config.toml
n_kv_head = 6
d_mlp = 1536
norm = "layernorm"
norm_eps = 1e-06
init_std_qkv = 0.014
beta1 = 0.95
warmup_steps = 200
MLP neurons of a small language model. Each row is named by its layer, matrix (up: input weights) and neuron, and shows model dimensions 384-511. Each number is 128 + 24 x the weight over its row's rms, rounded and kept within 0 to 255. Numbers have three digits each.
After each neuron's rows, "fires after" lists the tokens most often just before its 100 highest values on Wikipedia text that the model never trained on.

L2.up4:123126142083112147138136119156156084124126128106116105165116122135105098137130129150087159138119148166137123137103133102152154153123184117125118145129082101143129138117153136127097107117112164160162126130106139132108135140123144102209109122140147102142107127084114156096105117172159133123088140138116137140104131092115083111146108120130118136136104205097124124133098130116066137189141
fires after: " | ", ".", "; ", "1", "0"

L5.up706:182145113151131154093185151129090120128175155117127114123111147120163097093082126090110084136151125088079142148137148143130149130139110090098098121133121140156104154101068119133153080146127117119114105149135108105118143133153081126126138111132127127192127100105120124123108129134111132116132146112150165121106149137125135114102175144158141149113141168156136159125125104117109153149146
fires after: "\n", " =", " ", "6", "1"

L2.up709:137162124119067081089171168140060152153170120140131107144121113064089114145103125097106095119148130086112135171084135168120111131131106159103165108149145113121147156132126152103097120073121131128162153133135115113129138166137137174111202129108144110133139098085105110119087141147129158132138129122123143110126139136103149064173138149124125125139125142131133098150142142142105104131150
fires after: "\n", "1", "\n\n"

L5.up1410:122074098118151145170119127123144175111119111169151073142187144131126104138185152140143180135149131127133137104109134099144098123123134108157126116143082130111108116115136109160111155168118094133166123086139101128131142137134112105142165137133135119126109087152123147133153063079123166102130136120123118147169094150134128152090108113134114147164128130172152107154117127125171141086074
fires after: " |", ";", " | Length |", " team |", " assists", ":"

L2.up1165:166129074150090127125126103166126133133088124110151105123129127114119160153169129128114129143143158145138105151097121118137143129110096137130133085177122114131107167151174138102122112114158129105159114107112143091151114134142168118132156138138127110161148120150094172169125171135116091104139146128105108136129117115132122115150109141138136095108160104149128115110112118158138104185102
fires after: "–", "-", ".", "25", ","

L5.up397:156163116152137122073135116113167125135141123112132080103130130101119103081124151109137097119202112109089119166141134099136120146142088114163142138154137145107151129145110136088148119087126143083105096145110123089128106109104132179128150141110101125148084163096120159163166113113138171141124098111155181078107136136111128104134171131108182168133108151110152102152128159129158108111110
fires after: "\n", " ", "- "

L2.up827:149150116149134105122076113102080139193150155111093164121092130119111093131147128170113065124142159121196188135099107101155115138156143111133145116148135094138125128128150148123144150182135140120198118134111187132181110152156164127126140150135161122091121078103112125146154124102165133127121091125118118118089169112111137116071140128099105114109140139130088115129110149098162101144093
fires after: "\n\n", "\n", "===", "==", " and"

L2.up1246:111189161165152128140090126135158110103120124126147102104145099124127119117146153163118194115097122160110129088149155117137121117124114129168176142117143102098124174145078136114155119093165146116150149135129119100099115107147145177158144149123115130075135120135098146110133157180118134129125093103112109147069126076169132164178127094115117145080133135123122142135090144096122170111138
fires after: "1", "2"

L2.up1429:109096113140127106108134143147144138107133126129176129097127131143146173132124148151097142116149099133163143098135130138139131149123115149126132123132095161147117144141140135110091127133100172096140093140105119161109159132129109153099103161133102130123114165146125105113194121141110152106146115114162157150132123141125094101143171127140128139115152156118124087145121107101134058119141
fires after: "6", "7", "4", "8", "5", "2"

L5.up315:132128168132099137143158119126143146113150144152141148101107142125123153120117114125107097109100135147120131146149171059108135136152175133136157151122157138137113143137142115138181120117123139118110117143158110167138161142113075102147123130159102121120133139082115172108157130117143125096132136132094104159106125160083138128138159120075117107134182135091141140117126158141178097144124
fires after: "1", "| ", "\n", "\n\n", " | "

L2.up922:109111107170101142157132114135150179132105152092085141081107116126102107089124125131124121100168119129136149104140118095167178179147107113145123099123071104176145123124194080147155135119130096123111087143156100140146180142163150159124113092157132088135120113100105161161156138199126118120101124105126147099153133115122156159112118091123096110126130130111151141145135113132146116152187
fires after: "\n\n", "\n", " |"

L5.up464:123140137088064106093106110101098111135147144120137134098109119075108157148134140104162123119129104108115127157123133083100110122138151155137112095111166074149141150147141123149126153134148121160159110119092174114101106129136133173151127131120109148131160114118167117173129132169084120088114124126164101114098116136112127103135117131141119118119110119119120106136137173121103109168140
fires after: " | ", " No.", " ", "2", "; "

L7.up618:150111171103110128091107130163078119089146116097110152130121164106131113157158113098148101108165152105158121113142158118126139116146116141101170121079109123164090136083139124114092113143183140157110146131117073111152166138114156149055150131091106141153188149126127161125132142131113120086102101142131109141150117102125117111146162098092183155150130123112152146126146192096133120167092
fires after: "–", " | K", " Capital", "ing", " | MF", " | "

L7.up1357:096092096135146132137157162145120104155074102123085144163159133120138122074117092142140082112118109108106152156107123099134111151116157170122126108141150093129132089104125146132122170081073125112154124114128140098141133146102102131124098104137157127129147124138085148146138120144093122145094092156146112127138103160103139166126130156128095162128172119107159139103116173085155153098146
fires after: "ood", "- J", "ark", "- En", "\n", "- "

L2.up925:133117130103092179113100108148058123120126097103100146147116123179103119123122069109140142162120103128162105122125154122121125127158120117144130106164106109126121149142103111092143103156127146089142161131155122143138136148081138092088171121143147134147145158089109149117096114113143148133123134096115158156136150110129170131175116102083111105094147130135121126122091077135113137121130
fires after: " | – | –", " | | | |", " | ", "0", "PG"

L2.up584:115124132125139102124094091100091143135120137151084112082104146094128104117162173113144148108143163080169131156150106110132124112155105134150121109121155127122113156125144152110185102144138127141139146070119104134107128130149145171113139147066129151134150118141146142133102113137134138141122124137120167127088184087166144137151136128073132160143088145175146098116145097157122113110122
fires after: " | ", "; ", " ("

L7.up753:166134142084155119083160136129089121188087142122108162074138144113145127149117142118195098111132139115098108158080145154129168127119137141125144124133152079135051116145198131138139157152162127153106157109108125123106100127120129164149122139144142119143138140119087124112119120093076107096128133161143101130141173129127160125126132128145158097194146134120157151124151146147134149148103
fires after: " | ", ".", ",", "1", "–", "+"

L5.up232:155131123123087136136090131082046112136092092152131096116156110121109146133133149141187159117087123113145117149158164129142119124128155135163126111134144130108108177129107104166156106114103094114083126126100153130093175150140116129114168119150177114144124113137168091148115146193096164125141107132099121109101140120123134108145124136084097133154127150134103068119096099090116152129133
fires after: "- G", " G", " bl", " g", " D"

L5.up545:179146149129086133120108117087141130125136174128134090140139162163126127089122097119099111138147120111146132156101171119115128152125092127144112102104107080119121125127181150127143124143143137129115127110120141123120084080125111167155136146137103145138145121105123151067138137128145106146129136164120143156117142115112078136135105070180141141144091082177111105107161114186168114129143
fires after: "- ", "–", "| ", ", ", " ("

L2.up579:141108167075141160125121161119102124172167078135108109110149124146120134091095118123140106138119115074135118128129105139140137118135074105170128129124087162127111122079120108109156147091107160073160102092122104159160137101147111149107122141127160148126115124120154113131164130097150134179100138136116127106128106151093166121118166136127152141171146107136134125134114157111149140124120
fires after: "\n", " |", " % |"

L5.up1120:108083121101133112180075098104100140171141110100159146119101125127116144109125138167089165137109160118113119113088123102100154102118116111127116132121129124119108130102119110109121124128092161151138173143122127144162112147112156176083106142118112130124156099108116114111137091110078097108123103133135152113131164137130081130124092126106159134114141115093125122123098095158140108121161
fires after: "."

L7.up1391:111112109118106117152114130078131115130136090124139134132117109138147163130128098150146096086116183110117140152140151153119122123145112131128130153123092133156127120119114159101149149092111115114114102181137114115129155094154172167105124108169124148132124140106123111158143130144091119136120095126145128083128126115124161128115130142074130120177117078128146153100098179138177150103137
fires after: "2", "1", "| ", "ood", "\n", " Aj"

L5.up754:104096150122092129129106156124128140136141122101122142090120126123128096135160128105160153079129136159130096193136155100129127157141113132141135132089142083151136120142152149124125151121102089125138120166184162115171156119121122157156155143163128125086176132071113108142125121109042140106104097110146144125151117135129134137112145174098174127137148106118155121141141158173159099102120
fires after: ".", "\n", "4"

L5.up712:117113137156141111105163151161126140123084155108110188095098186137114144114162113098145144180119139146082102124105175115040167082139143132161094144097154115175134144124172143067142112159098120183132072082133122112137111134152122131144108109112145154169105133093138118133118179103089150085149132106141107136151120106105130143156108106165145114144124122067108130106121129171136161092101
fires after: " | ", " |", "1", "0"

L7.up1444:178077104157077130119103131161123163104105137150102104139134103143130159125154149133145114103113144159163154105134137125107130116152124092110140147120079074140156158122127177120088133131076131123112106105109157112106143139153144137133131145148103132125163111116122134072135142135080107122138118112143133097137144107130132102142158137119149136112157180125090133130128122146144116151138
fires after: "1", "2", " "

L5.up1115:145059119105138163117115144160142155125120154113118131125181094101092164132117133117172134107097131095083128117117117101132167158123111167132136126118113128126113149124106117156129143131130084106182133127123122143078167173141138128142114119133117095160135085133103110160134087173145125104174101149121100150131118145107177149106143105141126132168135112091109170167145158122160132119114
fires after: " |", " % |", " % | ±% |", " | Length |", "2", " | Notes |"

L7.up729:096126112126131124078118153112105142129122114134140141136134124158118133128169123133131159125085170110114092149135122121159116134128109123088154135140098134095132163126125152137134133136106085115139108122116136102124129142097089092134143099133122068128152106145103142152111117154113169136144106154139135132136139151131174166136102113102071133116150102163107128106072132138130148168128
fires after: "0", "1", "2", "3", "26"

L2.up596:162171106090087121137148165145114130099089137119144120149143118125104138116142147124137120109097100172159112105125154124195170142157142153127133123114136079126139163099121155097148169147105148111136150127124152103134153156080114117171155138114123166134118110115151056147118112164099129127165094111119136110103135137103117122132091141153190156081114135116121140098150117121091137108154
fires after: "\n\n", "\n"

L2.up929:150128172125124127139118111149128106129133174116104147119118129099174164099142126185161103099147126128119117133156120147143122113096116134118103143144071099155138120136088131131144140085136118092126105088124136124119094118083165182181127115121125099128133147133150091111129101136121099099146125085121126119123115124147093120126127114116143153086125180091166103149144144134131148088095
fires after: " (", "| ", ", ", " October ", " November "

L2.up511:132104125131113114111159146119136159159136115136064115149133099115145121115139152115146074108141099130152102123113094179135139102146155178121140127090117103185163159095135162135119155134090160168136089144116136106055139159143167127131122106148152110135113113120133079144152102116093141099107099106156133133101075165125155095144133087135143144130110152144156094152157133159162152157126
fires after: "\n", "2"

L5.up554:121111122133169155094108092135172144135159139079125173163127118161141117108218141139156095111125144107135102118109091107168105115177151143164135166096125145147104175108164058149169152131133138096128128120094153129133151117095135139155149096170142130158107169093129124149175136138148173138117135115097120140121121134096173122141173113148124149153078132101141090141147117134111111105078
fires after: "==", " ==", "==History==", " | Location", " |"

L2.up1276:117088151119099120055143160120147096131140074124152114118177173114146166170155129139134095130136123140104089144093112177083135116131139162157154102171117182142160109136116095134106090103084101091130114080150131114104135092115132130174137096146118132115129157140127130139111108110149121147151102159130136119137085133131088105190117128109156140112188127142103176136128137144145127124094
fires after: "\n\n", "\n", ", \""

L2.up580:149156119100112112152138134110123122089152116162147142145118112133136115145126148129124145155132111144100139088128117077132159135111092159140106124123150126148126136110102173101090072163139106120160112156157159106172110106099103124145102128120137144168139132069144144107138128160125116122118129097106140107185107111141100145159124116139122115119118148151108158114163079106163153109093
fires after: "\n\n"

L2.up1501:184117142142150141143104156188087105108173111137130158122136132104116115111145098112101095105132110072118130108127156143138117130117111084137156132125129130140150114095116122112135167121105079107145112129148121108095144153095143132154097120111155097085138113154136126126108099070107103152130131097141138110119168140173112104149148104126106128079125106133140147101095101111108153137114
fires after: "| ", " | ", " in ", " in the ", " (", " at the "

L2.up636:128185099162134128132123146098145145146157095163132128126145119140155119117094130145123136082123092144164159160135133115112101117163132122141125140142085171170102111127123153121097102129132096097177109119141095106126106149110131132154160173156122151143155129105118144112102139108124142167136113071136166119103098116111126114129131121137136167116098146128092136124103133096141122122113
fires after: "\n\n", "2", "===", " ===", "1", "=="

L2.up833:079096122148142163124115119117097119138175123122086100147147104126123115177171086139132080107123126092127153137119135130161142096106119131113168092143128170159116131147110103091116133151124111150088114147133156142138138147114140123092135137123115104142166118115137122094132112057135144127117109156141135167129129141118156126158088139091084140135165122124125072150109156151138125103113
fires after: " | – | –", " | | | |", "\n", "| –"

L2.up341:084132132147116110086140166121162139126112144118157122091161120164133155120150138163118102120090147154131124136152120155109131129164137135124086130119127102139151130145111170167145120084163173177089175134123164119126070143148122123130145142106119082105126085164138104142108142161150117099160141104110152106084113081107136099142155075136136179148124137126132137156128121162129167156115
fires after: "1", "2"

L5.up191:100110151114137138137149105128117134130169092140085125125108136100162100170096125146204102141138143144132130147150155122172122101125087119118159076154083140118092132099137136104157119082139157144112105096161110070193176088135067150109146134121110119103139102155120154156143104157133171146114163099170138114124104160100119117152079120134091098129142143125119098118136144146141110189127
fires after: "1", "\n", "2", " c.", " from"

L5.up1212:090152140108137120137127085124098101146092126109091146138152160107159132099153125136099128111131155143143152141152112176097075169133156110143163144137139128156105153099133089130139136116094149095165139135109116139104114142114122159115147132124177183134164135126174102074133104147133091132175134167133127145119095138125140104135108104135115104159093139157129105154145118132135164148132
fires after: " T", " G", " g", " | D", ", G"

L2.up606:106131146103077143115154125086124136117152148166133135128132127108127106120171100166052106130124091117119090134149115126116122103097111174092123125115121162080146107118155123122139150140157141132147137118133121158132125127132152138151135117111133119119125134169124155159122104118139130114141153143152127150126103087083107154158134126111123155140210132152216139141103111159112155080125
fires after: "\n\n", "\n", ", \"", " '"

L2.up532:110131101136139108127173143087125133150181137114154139134103111149089125112108106147149128130141123163116133152105111061141078111163122110141164097127149105151120112111113131095115112140121107164093129135072110130127134144181104117114128094124093100135131131128115113139135155134138121107128106161138168128125174145099102098093148125164126138163134119139093179094124156130124147118118
fires after: "2", " | ", "; ", "6", "1"

L2.up128:105166139116087149068118137090128105108153100103102126086128157159142096135120126147195104098115129084123110130117123145099137125138108160135132109129170180154159089162114118115138127132086115134154080056129123116124136138133140164195123114135119115171163113167101157163118109135129119134135127124154094122114086122098141127152100140160126134124150128119110132137146129152121130148109
fires after: "\n", "\n\n"

L7.up709:169089116123171124116148126167115128124141103164147102103117151094130152124148126083153160110116124162157110144169130118096157113120150097096110107092148104136179166079116126123123138157096128137099117139155092138152135129079184168100113094117116123122125145116103121114188081136126140166123154130115142137127103086153115134143128101118135157135160146095129117136142149137142081164121
fires after: "–", "| ", " Indoor", "2", "\n"

L2.up878:139109104149139154167123148166122136112102135147161118137117120117154117132095133118150131116126112122138127165121147116117169152111140154142131121118163145145115117070151132149122124148134121120204095182135094096128129145127112086174120134126153126158158137107106125135164144101147132144146120127152146144138075125123121114155131133100182167150099129136120120160139098142134122093090
fires after: "| ", "\n", "\n\n"

L2.up965:146156104130108149115150119104163155103149093128123154119144126157104159108108123148114155102128149123135112151202144149117097103125164167124150085145090201136093079186059140122111139134101126063141126135136117157113114127100116116094149172148161128123141149196135101107121104133156099146123119115163138125066116147113127126144120083122127102062117146112143157123125137102147102082098
fires after: "\n\n", "\n", "| Party"

L7.up1502:078093131122128134092196118164119109152076154123163156153179110123159137137106147115106144129163095113118155147109126062134087126123166147121107094169112140147120102141082120150136132139076113081136083164090144084107172164112132136139126146121142114133127104111106137123145137135117160144107149101126144090098126156126113114117121138161151164092111077154157196136151154139160137114075
fires after: "\n", "- J", "1", "ark", "ologist", " check"

L7.up110:117130161145105089128148097179084137138120121095116179129121101144108122117094099146120096093137169121126077143097124123109141135112132130175135157117113128105115110114102089115141117130151118120138082078150142139136129129130142131119078138154111130162137127100133101147111122076147146144123150176168068135178154124128110151109112149158147121084134133163118139114111194138136153161106
fires after: " (born ", ", ", " in ", "–", " ("

L7.up941:113117125148066124107125085148142113098110112120151114167084109139116103134125101117096131154131122148135156153140163138109106151134108144121136141142130097108120170120117157077126163121125148128137106168119106098156145131151167153101112127188137067126139134125079115094169112104124168121153145083154151126081121091129143106138139109151133107088129147085146133163113176084127110116126
fires after: "2", " ", "1", "0", "\n"

L2.up885:122142151132137130133163152116086147117163112099124153080110134087111175171129122091099157108156110086107151153142089129111084150086145164125125162142152100129144140109109168120127123135134136145143139086114118128141169144144149146108079149131137136195136112158117155176129169118094140107146147147095125103111145063094142114212127117133122106129137157160073107169089154137139153111111
fires after: "–", " | L ", " | W ", " | ", " "

L2.up138:097123091140145098091129116069114143114075131130116107168109106120108100131134123149110139109112173120117161139134111136073152137142163161053134161154079114135176100143074154090132116126098122106169121141182129112086142115140137126172130150115118115131130158148111107088129121112144158142141142131120147131124062115173129110117146097108119118134105156116140153116114116141108118125143
fires after: "1", " (born "

L2.up1113:149150106127173130160115141103124083150150109088129153111115158167121116109142143134124121152143140141134093104119094153150095117123183151116093130167133110145109116108160141147139116154117182113105123128131145137114107127134157126140113156142114127132113127086095160109121118130148078136128123124075108108135146101126148115114107138102143116124107159113119169129108107196132108128136
fires after: ".", ",", " For every "

L5.up98:159175132088167116133135130114133088145135140102108139155118134153177158117087163133098120165101140138115125129118123122134126152109143106132100126112119112132113125138134080128082131137147148152124156102144166152155140105123152144165108154149130093114142126127135124128134155113129127135130115132117130157156116132136132133155113147197184130121126153080115109121128131158125161114164
fires after: ",", " "

L2.up263:145114138145092157113134103141129128155146118115141095132170120112097113146153135122153115102134141128144168136088137131141107075148128130101130087153138187157151134163159144139154143106125126095154120077136144132086144158152145163077144107119149112140123114164123122112163098139074143109126120128172153132094099092113150091123164115139135174151120089141116120137144151165127111079149
fires after: "\n", "\n\n", ")"

L5.up473:129141131152108135140148143158112115153138144154183132141110104080157145115151119159140120110125156103103132140107101097139145086127156093084085104137164130127118146104158162151114185118119154171141144163134166123146098125128128121160116142116130123156127154108125080115149180143147067146111080130109120132120126109106102136139099111150124108127110187073116135127156097100147170144144
fires after: ".", "0", " A", " Tal", "ro", "al"

L2.up853:151106180167155101117161131118131109137112146059087152120113151166145114128145151122174149110153115139122147129165152144115150124103156120130076125126143111152104126141095127137122113090133108149143144122125184134143115081157174089131114130115104179125118148155117130113129145090123080186140115113101114090146171132130126147166100134098111141149145114095111106121115131128142108154131
fires after: "===", ".", "==", " ===", " ==", "==Career=="

L7.up824:099135145114106104125129123149101123115134141128136135109083145146111131162106153157131127125121097098163114144139173173134123109143126116112116136145095118118106149121126104086106146143140133091176184178174132095163068148100137136134108108114092103101131106131104129111105097162140084123138082155132175125133096111082119106171136086169119140150115130083109123178154128168136106178068
fires after: "3", "2", "4", "5", "7"

L7.up1138:112143135159119130145138121126127120124127155099132142150106113145113155158082151142117116109089108110100144177162168104144101134121149135131095122094115128153127151143120132112119097171141125147152180162143124132071144146127127104155141109123146154135116121135116121121134140079137135130134142125106132139157113136102168120117154141137116098136121140114130171112143161146148112126116
fires after: "\n", " ("

L5.up666:160125113120137105136117122139081121116123154155089124109137103123121165069147114140155115136146156117138125122153143110150058126135147110140168116129100151082087136096106154165127153124119118135117109115097183105154137122113123124091165127140115147128121120109135106138136138121114152054147105117157129132113113169114112138140125079135116137112129135142145139138146118161148118129114
fires after: "2", "–", "1", "-", " of the"

L5.up649:076104118146167142121179110121098096145119067099144115110121144114144117118092134140113144166138107157133130197144112132147118115146175114103120111135150145152112147140132143122160141114104098135119141129115107131162148125147110156182129132167102119111142142131092137168114122109139104119196128091098133138128143143121141148151095136084121154098127115105114118128133120125160145172078
fires after: "1", "2", "18", "16", "0", "6"

L5.up125:164160146151130128136102135137113158130178102108138164098150112133155130157141136101155142104116122112116154166140163109139148108127138146149137144112122107164107122070145133176133125200117137155158104171128122152110137131157131134168144137165134120136154133149088121093177114132126095071136167083109104147089101103132140116121166119127153107124118109123161134133120151182099100106161
fires after: " | ", ".", " |", ") | ", " | | | |", " | – | –"

L2.up340:072104101135104154109085125131137145128114113140103123150166147135136101129107109128153112083119093160102135143133103136156153123123113147117130146160113127122124112137118139154124157141086147140152129179130140127125117131145105141150158117126123098125116128172104118128116085103069157110139087104069136144125135106106097127127142144157135105153117147100116124155166186142136121089183
fires after: "\n"

L7.up1274:095163163155151148118095156131105169105138141153149132099121114141176111132183137158063110121098118130094123108137166104142101109148114134135120118132145108074099079122107122118149128161107128113101111104114124126093171133105124179139152123150115068116126159118142123128155110129165105163119157132153119086112116149127119112120118139153114103113125116129166079089163138121123100123137
fires after: "\n", "| ", "–", "018", " in "

L5.up97:104140106145153151148158104119148154148170160120114174115133115081111148136135106129089084081081152151140155163084198096154138131105125137096094106109107141163162156122133106113107144122123134125096095144200110129163119095108146174085159118149117124063156143115117139152129127117102207156129173103097143114087158150063125136132168122129156140161116144133109089144108127114159124121119
fires after: "\n"

L2.up1298:088167116133176160140137126126132119145143122146136140151128166151094111128118151109088086113145110101172163109145106123159178154124094138171143155176129090140119113115152120133127129127167131186119108115158129113126122101171143146135124115105146115163133121112091137146120115119146100128115113148136128156137188125119143126152101143099121144118178131122082149152116106144130153172104
fires after: "===", "==", " ===", " =="

L2.up964:153129165189129124160135154146137137121163116126169103135117158141115109138150105105111129126131126135152146154117139110109173120142143160106154138129164181131101091092126123112103072148111111106149124107131144149139163092101161180120169124146169145091129131119123104137151134157166124100155152155159195166126123132086096129147143099102129134114127183091148163110154092153121103114156
fires after: "\n\n", "\n"

L5.up1277:102133131117157096125131046128136099144101135129148158083122100128122112109152132122128175166109168157124101095111135148101142152164097117134121174104113097118114166135140150140126144093151129105157109123108098128110135121102166189121140114127154139135124154117113106169130129094137112139128119096164084084118137130112132089100143139143120139161153153154144140149123105123130148145101
fires after: ".", "-", ", ", " ("

L2.up1040:122155140119170171114099098124130113167144117130088160175141151155117115130135185121116120125134123136163142102092121157174147132094116099149113101181157131162173120100170112128148156104094100164081103113146143106174106135182151127122121166161133154119138123118149160121160140105120144094104064113158146136137167099123148109139105118095113109148156146100091132151095123172098164146128
fires after: "===", "==", " ==", " ===", "==History==", "s ==="

L2.up740:128151102170130124087138153161121203163100144140154121126118120085091137109093141113152125097080115112121133133161149167077152154134147175122113146148127132108119118144098131144126121169096125156142106145156166118106111160143129129175101120168133102152110180121135159124199153097104163126120105129106083127157106108113163102158161125131125146114108149138145116116120198195148108108142
fires after: "\n", "| "

L2.up301:145133125103121113135163088097128152123136141130151154125101097106118120131132102098120097135138121150114097139101104151138146167157164189149114160124129137117122182171116093126129143190155159102111156173156085137136100134130131141114118147159137089099078114179146162137148094151104130158126089115128095086104107107116134122129164113148142130129156145134170176098164112141106110128112
fires after: " (", " (born ", "–"

L5.up213:149114121151117117117144090125104099132146100133151151094110163101126143139094106160165130152154115166147090116126110115140166124137142089115082124149091111214114130125148131129124150088110118123161118157162111128101095107157161138139139144146122146138141121129101160156146132075127112090151097118080136132154080124117178148113087105113136106129151098098125125143131138115135081135119
fires after: "–", " | ", "1", "2", "á"

L7.up559:141153146110164134133108128086121109151119146153112106115120152122113147100134106195100130126110152171126136140125127154150116130128174171134147131155095141102136167117144085147135106082106147171082112121138114127124104181081130111091141122118116146129165110133134131148142108104139138123131140109112124110107079081129138129136142130139123120098184147128131134154163143151149157083115
fires after: "1", "2", ",", " ", ", ", " ("

L2.up655:107160101108111157114120100116090156108131138110137142168076150135108096122165140126134107116140196122138173139116141118147132147074144154102111134112125108151068130114148131144160106176165114139116130140124156145135105085136109130130146141140131128106170142151115134146150174135123094161164136175136147123126150081110143104091105140153115133143116161143140128138125097074147147130119
fires after: "1", "2", " | "

L2.up1234:113134138120070088120132086146151083098163122121093113065133112170172098136115141201113103084131099119116115135103113130092139127148156140123154120104092113112166113127139096111163094123169116107116086137171126111091118098178136146135100180140153159152128072152119120186145121121130089129096147169140157134148159141163137125129147118146089132118141117143131138164119163115117133115116
fires after: "\n", "2", "\n\n", " |", "===", "D"

L2.up161:128157114084105139124149162121130108102148158122089161109101147126145086110124152155154127112098134126105183137147128143159111124133121138090156090106113083143145129140120139101133117106101116139139133140102126124092175173149151111101153092161141093122111090123170145067146135160147158139111134132137096119119111128131143099155152130093119117113157143109151134116104129131147146131145
fires after: "1", "2"

L7.up523:115172116114115165128110123184176148116098122125151126120124155117091139163124122137143117096091137143141138128167121139151137126150128139130172100102108148110133107154113110162145128151096151154114118121128131146116129148126109130143149162099101115100128079176100190142091166123153142151135140119117107167102144154141141126155151107184104154091129123113111114123140130155084130152070
fires after: "1", "2"

L5.up1426:108111126096086147103149132166126188156123113149128146139169164116125086138178144099138121086132128139113157112124153125125123155110112103140132087165143079193092137111100100123168126137120114159107138085157110138139119132124141178128181118127141110125132118131128153116167155113137112130156132118150116145153123112171142122059142111142096124125137111109122150116145123150131156163107
fires after: "==", " ===", " ==", "| ", "===", " Ar"

L7.up330:116118100145115153111096138131145111136118149136160164118152145111136120147140149155092198159106133149098117149143129129098117099116147137143158153143112129097129128114157112081149171162118102150172073148129174129102110130091162122112137097100127059147142111172099123093094105095145135161104128187104182159143133097113159092129152088162117138130078134090127160084094123150163144117147
fires after: ".", " × ", " | ", " up to ", " ", " ("

L2.up32:100162123103101161176121157160161136069130128133160115119107084096142118164088122123111121128125098143087068143125121123133134170125167111125115136135104123126152123132132160138105111099139074106094164114124132150133104106128161157129130155089090124138096118156139124153100132150147111100143116160124132101121117114108136163161112131128142160093141139130082154128123100151093107143093
fires after: "–", " | ", "6", " ", "-", "7"

L7.up859:140122096123142136136113110148119180162136147162157136120125153121097145153135145126122066136125132149173084124121093116106087118106144126103102095112119126119111128111141112122100117134135099135135117150125124097117129137128154132128125155111125127114151148128102154150151134133131139132137130107145136120091122114060132157138140151156103137150140159091097120099132130129125151140158
fires after: ".", "2", ",", "1", " to ", " age of "

L2.up354:146119142124127120153083098145157100131123096125159091134114151118110125123142100129125175125128130182149103121135112048117130076087149186149140142097118078184173154140138129153119130050128136147139177143168142142174086117102150179122179126093131135123125079103090151151128145163144093108126145071118144094117122145140095121119127100113153132132137122105113136146144098129092108151168
fires after: ".", ",", "1"